MLP neurons of a small language model. Each row is named by its layer, matrix (up: input weights; down: output weights) and neuron, and shows model dimensions 32-127. Each number is 200 + 40 x the weight over its row's rms, rounded and kept within 0 to 999.
After each neuron's rows, "fires on" lists the tokens most often at its 100 highest values on Wikipedia text that the model never trained on; "fires in" lists the words (lower case) most often at its 100 highest values on Wikipedia text that the model never trained on. A number after a token or word is its count.

L10.up326,136,166,163,117,151,202,198,185,264,235,114,93,203,232,162,188,225,207,130,196,259,147,254,260,138,122,177,234,191,272,257,206,193,192,253,184,102,209,202,168,200,224,223,165,271,226,244,230,158,155,186,257,197,267,152,224,252,255,182,224,215,263,197,247,194,261,190,219,191,213,197,150,178,228,219,214,135,258,251,256,203,257,141,198,148,189,221,149,167,182,193,237,215,228,156,223
L10.down326,229,120,252,258,188,223,175,186,168,183,171,186,167,201,230,218,129,120,250,191,135,235,226,255,130,270,205,166,175,161,315,234,210,185,156,189,120,218,233,202,219,229,133,236,115,201,226,138,188,229,144,299,103,216,175,244,199,150,193,186,240,199,231,241,234,194,250,176,191,218,214,202,210,191,219,147,228,183,279,129,171,167,183,223,191,249,200,228,278,201,185,164,184,279,220,205
fires on: " season" 22, " game" 17, " role" 8, " career" 6, "ason" 5
fires in: "season" 25, "game" 17, "role" 8, "career" 6

L3.up498,211,199,189,200,228,197,175,154,204,221,237,202,207,199,277,147,207,234,190,233,219,226,153,245,167,257,169,166,180,133,192,190,166,223,226,105,249,201,245,207,170,216,150,209,152,190,169,136,226,272,139,226,260,121,208,183,262,214,175,273,173,167,182,142,200,228,187,168,201,157,251,196,157,211,165,215,170,267,229,254,153,152,269,153,156,235,209,202,202,202,240,208,212,174,170,182
L3.down498,252,259,156,171,204,137,193,152,172,214,222,162,183,162,268,112,217,218,221,297,279,206,237,226,152,232,207,177,208,236,210,168,214,226,175,176,207,196,285,178,239,187,174,261,115,185,266,183,166,174,169,214,279,184,232,207,220,227,93,215,254,171,153,173,173,201,228,165,230,121,158,141,241,183,239,226,205,235,203,251,198,236,169,203,165,229,158,190,153,139,235,235,177,287,261,193
fires on: "ish" 55, "anish" 18, " Ch" 8, "ch" 8, "Ch" 6, "sh" 5
fires in: "spanish" 17, "jewish" 9, "hisham" 9, "polish" 8, "bishop" 8

L6.up305,248,126,331,251,159,243,133,176,196,170,211,212,176,106,171,194,190,342,220,238,215,195,177,181,230,194,154,163,225,198,198,257,199,215,217,231,155,178,183,211,229,227,191,167,211,218,220,213,230,245,152,215,195,221,200,165,220,161,238,133,208,221,282,204,287,176,217,172,232,184,208,159,190,198,137,166,180,191,214,202,222,227,243,173,297,227,202,238,220,202,185,138,220,80,142,174
L6.down305,224,179,232,220,178,222,177,146,191,126,224,219,294,205,131,171,222,227,142,269,189,171,152,304,266,243,254,246,196,225,180,175,264,281,283,213,135,220,254,233,146,242,190,209,201,181,235,224,222,173,221,211,235,193,245,241,171,155,241,128,200,197,185,188,211,174,179,175,184,276,244,194,202,119,252,122,148,188,158,186,149,166,189,252,267,247,198,151,227,246,299,232,224,159,221,272
fires on: " most" 35, " more" 25, "ess" 13, " very" 9, "ost" 6
fires in: "most" 37, "more" 25, "very" 9

L16.up493,121,196,169,185,201,175,219,221,216,209,233,241,217,175,112,194,160,232,161,185,138,179,226,165,307,229,312,184,258,181,143,189,218,137,207,168,229,205,152,139,158,185,208,124,220,92,322,249,208,176,206,219,247,160,212,217,266,215,257,253,123,207,226,180,207,165,276,173,127,195,169,242,184,224,204,150,214,150,205,222,208,215,232,242,199,201,195,109,161,206,129,291,167,168,135,192
L16.down493,151,238,219,150,209,191,154,263,173,186,162,199,180,176,190,228,178,151,161,177,168,226,174,216,196,209,224,143,160,254,152,141,141,177,168,207,129,196,251,191,211,173,236,228,222,156,190,284,211,212,197,222,268,181,231,284,209,260,213,253,193,214,209,176,136,224,211,231,200,133,202,188,233,169,209,176,186,144,237,194,249,132,210,186,207,250,264,188,209,262,139,223,227,197,238,201
fires on: " an" 88, " An" 6
fires in: "an" 81

L16.up561,238,200,175,213,200,155,201,110,225,158,130,249,269,269,137,174,161,229,198,241,168,245,205,147,224,222,197,239,218,210,168,199,234,185,127,264,117,224,242,186,216,208,218,160,210,209,260,224,233,159,180,215,212,216,288,232,169,231,223,196,172,136,241,180,135,190,207,215,187,188,197,170,240,238,253,224,184,199,182,170,152,215,251,198,245,214,154,151,228,221,170,209,216,170,262,173
L16.down561,118,172,192,167,159,264,191,153,190,256,210,239,217,184,250,202,197,295,224,191,221,221,177,165,216,229,211,202,149,201,119,134,163,209,207,191,123,245,128,147,216,213,153,262,203,193,184,200,189,269,173,159,208,203,140,166,171,238,251,213,223,150,233,213,199,233,245,243,178,177,218,232,257,201,197,213,140,214,201,230,254,194,301,179,161,208,136,141,187,179,184,200,228,210,205,224
fires on: " an" 77, " An" 13
fires in: "an" 61, "animated" 4

L14.up613,151,162,136,163,232,165,194,245,151,202,276,192,247,149,166,295,106,199,137,268,128,190,294,167,152,142,161,202,159,274,160,251,176,140,215,142,170,167,235,195,133,236,208,211,197,200,209,206,237,165,185,280,233,147,235,194,187,207,205,198,183,225,164,187,166,192,215,153,140,174,218,273,156,167,194,205,277,159,123,181,255,174,230,200,247,217,153,162,120,174,144,243,238,89,176,203
L14.down613,156,236,142,137,156,239,193,218,216,209,223,193,152,183,155,245,242,271,182,172,233,241,203,210,192,148,220,196,182,252,163,205,115,250,230,191,122,210,141,152,191,237,151,192,222,154,172,208,191,131,197,180,167,236,186,209,223,264,270,230,183,176,236,165,160,163,177,150,202,148,156,277,174,221,250,176,170,204,223,156,290,231,221,188,193,180,167,174,220,169,198,214,133,206,181,198
fires on: " an" 83, "n" 7
fires in: "an" 71, "analysis" 4

L5.up118,138,237,200,161,145,218,163,203,223,157,299,159,237,216,188,232,156,142,192,241,169,184,173,256,195,281,164,204,159,199,172,206,206,292,171,231,182,171,251,196,225,216,266,227,219,283,208,182,269,214,275,257,163,198,223,164,143,204,134,158,190,209,230,218,199,243,199,138,218,192,246,211,213,168,198,255,138,220,170,218,187,231,205,254,215,183,241,173,229,184,187,253,223,175,192,145
L5.down118,167,330,130,201,219,221,166,210,189,135,170,200,163,182,168,217,235,223,158,165,164,189,209,275,205,242,194,211,188,253,231,173,254,162,179,155,235,254,207,197,166,143,175,170,142,185,177,230,257,245,267,267,120,197,195,219,172,270,226,163,178,170,150,166,176,230,141,137,222,223,235,219,284,214,196,210,190,113,240,215,188,243,274,250,198,145,238,182,118,276,213,191,174,197,182,197
fires on: " American" 25, "ese" 16, "ian" 13, "ast" 8, "up" 6
fires in: "american" 30, "japanese" 16, "east" 4

L4.up105,228,251,205,220,236,212,208,171,192,182,189,188,286,224,231,163,214,159,195,193,182,281,144,198,212,113,123,131,244,209,201,185,217,190,157,157,171,110,211,235,251,199,177,202,185,128,164,143,197,173,204,209,224,335,272,190,171,213,199,199,209,286,211,177,274,211,239,280,213,137,182,190,105,201,213,251,244,155,173,157,263,147,162,156,276,202,171,241,240,152,324,180,235,159,171,248
L4.down105,190,220,235,265,242,259,140,179,298,161,179,158,266,233,252,238,182,182,216,258,182,268,174,165,202,194,170,139,183,257,162,112,229,232,246,184,225,157,149,261,197,165,190,280,189,217,202,144,175,180,228,203,169,248,315,185,182,125,167,264,205,221,236,133,214,153,275,243,194,162,230,170,186,184,197,228,279,173,199,154,192,148,178,146,220,204,213,235,176,172,224,146,195,128,164,214
fires on: " has" 39, " have" 23, " had" 13, " ag" 8, " having" 5, " rec" 4
fires in: "has" 39, "have" 23, "had" 13, "agents" 5, "having" 5

L3.up173,152,198,212,231,217,199,231,181,220,195,263,238,182,166,176,170,224,236,199,175,226,153,133,223,161,191,202,218,213,197,217,221,155,256,172,239,169,236,154,201,258,114,258,244,246,178,291,269,222,240,183,259,225,212,170,230,211,148,192,170,194,230,223,234,233,198,221,228,153,184,129,145,226,144,136,246,223,247,225,194,220,147,205,136,207,180,173,183,192,224,254,160,228,240,193,259
L3.down173,210,227,215,244,244,260,207,137,219,307,187,238,239,166,217,266,207,210,207,156,197,176,175,177,244,230,223,251,223,178,216,140,190,199,153,219,212,212,182,216,259,176,261,294,171,244,222,228,179,199,194,290,205,208,162,208,268,192,180,175,215,148,187,262,148,194,227,179,169,167,216,167,201,148,202,277,234,192,228,133,228,176,165,184,257,155,202,201,244,217,235,166,155,200,228,208
fires on: " her" 51, " his" 14, " lim" 12, " Rob" 8, " Hen" 5
fires in: "her" 44, "his" 14, "limited" 9, "robinson" 4, "their" 4

L2.up404,256,253,180,206,118,208,239,196,208,187,267,175,201,146,231,208,175,239,194,184,199,215,172,198,197,217,178,207,240,145,155,213,137,213,163,232,211,158,204,176,287,161,222,225,135,214,206,252,145,202,132,166,202,206,187,268,124,147,222,165,226,180,225,250,222,237,284,194,181,206,172,241,203,217,218,258,247,193,219,188,189,112,204,208,282,149,181,178,222,281,188,149,246,200,235,162
L2.down404,132,229,231,139,183,227,196,194,195,201,224,302,197,170,226,200,148,241,202,223,113,178,169,190,192,255,207,233,266,145,223,266,230,214,159,267,168,158,177,159,236,228,116,217,139,243,256,239,205,159,153,183,133,237,170,181,215,180,228,194,190,141,245,236,253,185,274,271,152,203,229,256,189,195,223,220,229,144,169,216,136,144,169,192,248,184,192,168,216,199,182,222,93,181,153,179
fires on: " her" 50, " Her" 27, "ó" 11, "iter" 9
fires in: "her" 50, "heritage" 15

L2.up19,165,199,221,160,167,216,138,155,237,261,217,201,224,201,232,159,126,172,211,232,187,121,169,202,196,135,209,242,269,176,249,182,185,170,213,195,207,180,159,193,182,209,214,193,274,278,264,120,158,250,230,171,157,260,153,155,218,141,262,227,199,199,199,192,193,172,212,196,244,189,219,169,189,224,184,181,204,171,185,279,167,256,201,220,242,207,217,230,136,208,240,242,208,196,235,215
L2.down19,221,187,258,166,235,195,180,154,171,207,222,218,197,269,225,221,48,251,254,218,213,249,248,192,149,202,206,190,210,170,213,148,196,221,228,248,203,120,194,218,186,152,309,264,212,224,154,200,185,183,208,264,145,235,190,231,207,181,245,239,91,185,206,237,132,179,247,88,161,179,206,176,209,160,138,146,280,202,233,213,151,189,163,200,187,284,285,157,144,182,255,231,206,246,204,230
fires on: " season" 24, " Team" 14, " game" 13, "-y" 11, " team" 11, " League" 9
fires in: "team" 25, "season" 24, "game" 13, "league" 12, "year" 10

L6.up170,180,194,144,190,253,209,197,106,233,151,171,240,222,228,141,186,183,225,195,180,225,295,198,182,181,240,178,223,176,217,104,232,284,222,146,165,210,118,194,193,146,208,203,117,193,212,221,257,236,220,191,215,225,189,229,197,191,194,224,206,242,152,195,222,194,149,196,186,160,273,199,154,154,207,216,183,259,119,175,200,218,140,233,222,213,207,223,182,193,175,186,162,289,148,153,173
L6.down170,211,205,103,169,285,216,194,181,221,145,184,245,214,227,115,202,239,183,203,205,278,196,228,228,192,234,176,121,230,188,173,216,245,216,169,211,295,172,177,267,171,257,170,203,167,232,183,225,288,127,189,220,124,192,189,165,157,220,182,203,294,166,232,174,208,162,227,159,231,235,130,165,257,159,187,219,243,224,238,292,183,145,125,174,186,245,244,236,174,257,152,238,215,117,136,143
fires on: " can" 23, " could" 14, " will" 10, " may" 8, "ould" 7, " would" 6
fires in: "can" 20, "could" 14, "will" 8, "should" 7, "may" 7, "would" 6

L3.up696,209,211,317,235,221,191,175,134,175,154,239,223,248,224,244,246,201,177,221,207,231,181,182,181,219,189,186,215,230,231,205,175,237,210,186,196,252,174,182,194,217,239,222,238,162,178,221,77,222,252,172,200,240,186,217,196,221,241,200,197,170,214,251,223,157,182,216,220,160,238,232,214,172,192,195,299,195,231,202,245,215,165,155,177,233,146,202,171,65,151,170,155,161,200,202,251
L3.down696,213,241,178,228,289,242,181,254,238,106,201,198,203,218,222,258,179,168,240,249,197,178,188,187,190,250,250,209,248,206,243,195,247,180,172,153,203,235,247,216,140,203,186,206,131,172,197,150,223,173,173,179,292,245,219,253,153,189,208,264,194,201,162,250,194,219,199,247,196,239,228,157,110,183,228,220,273,237,249,139,213,213,188,144,233,153,231,210,186,143,218,158,179,213,223,218
fires on: "ock" 34, " has" 27, "ort" 19, " having" 10, " Mount" 5, " have" 4
fires in: "has" 27, "having" 10, "lock" 5, "blocks" 4, "efforts" 4, "have" 4

L2.up72,205,203,150,261,213,175,113,167,200,198,226,194,162,180,192,199,234,125,184,198,127,240,72,210,233,210,205,171,173,238,142,221,211,182,203,221,238,203,181,250,194,234,276,162,238,206,245,228,259,258,248,246,200,240,238,189,252,210,214,180,245,156,219,216,171,123,212,142,94,218,201,130,217,181,191,165,256,203,186,228,242,188,251,167,215,235,201,137,177,200,187,116,155,230,123,204
L2.down72,213,188,121,318,208,222,184,155,229,217,159,232,240,193,143,178,192,158,206,212,146,196,207,212,295,252,272,152,141,218,181,284,206,140,160,182,161,195,191,255,237,187,185,220,241,149,262,303,270,198,206,206,251,168,229,216,160,179,258,205,211,213,152,245,217,171,242,143,107,193,122,205,247,177,195,183,261,140,209,190,191,195,199,155,166,215,234,133,193,198,136,194,163,212,217,225
fires on: " would" 41, " to" 30, " may" 15, " could" 14
fires in: "would" 41, "to" 29, "may" 14, "could" 14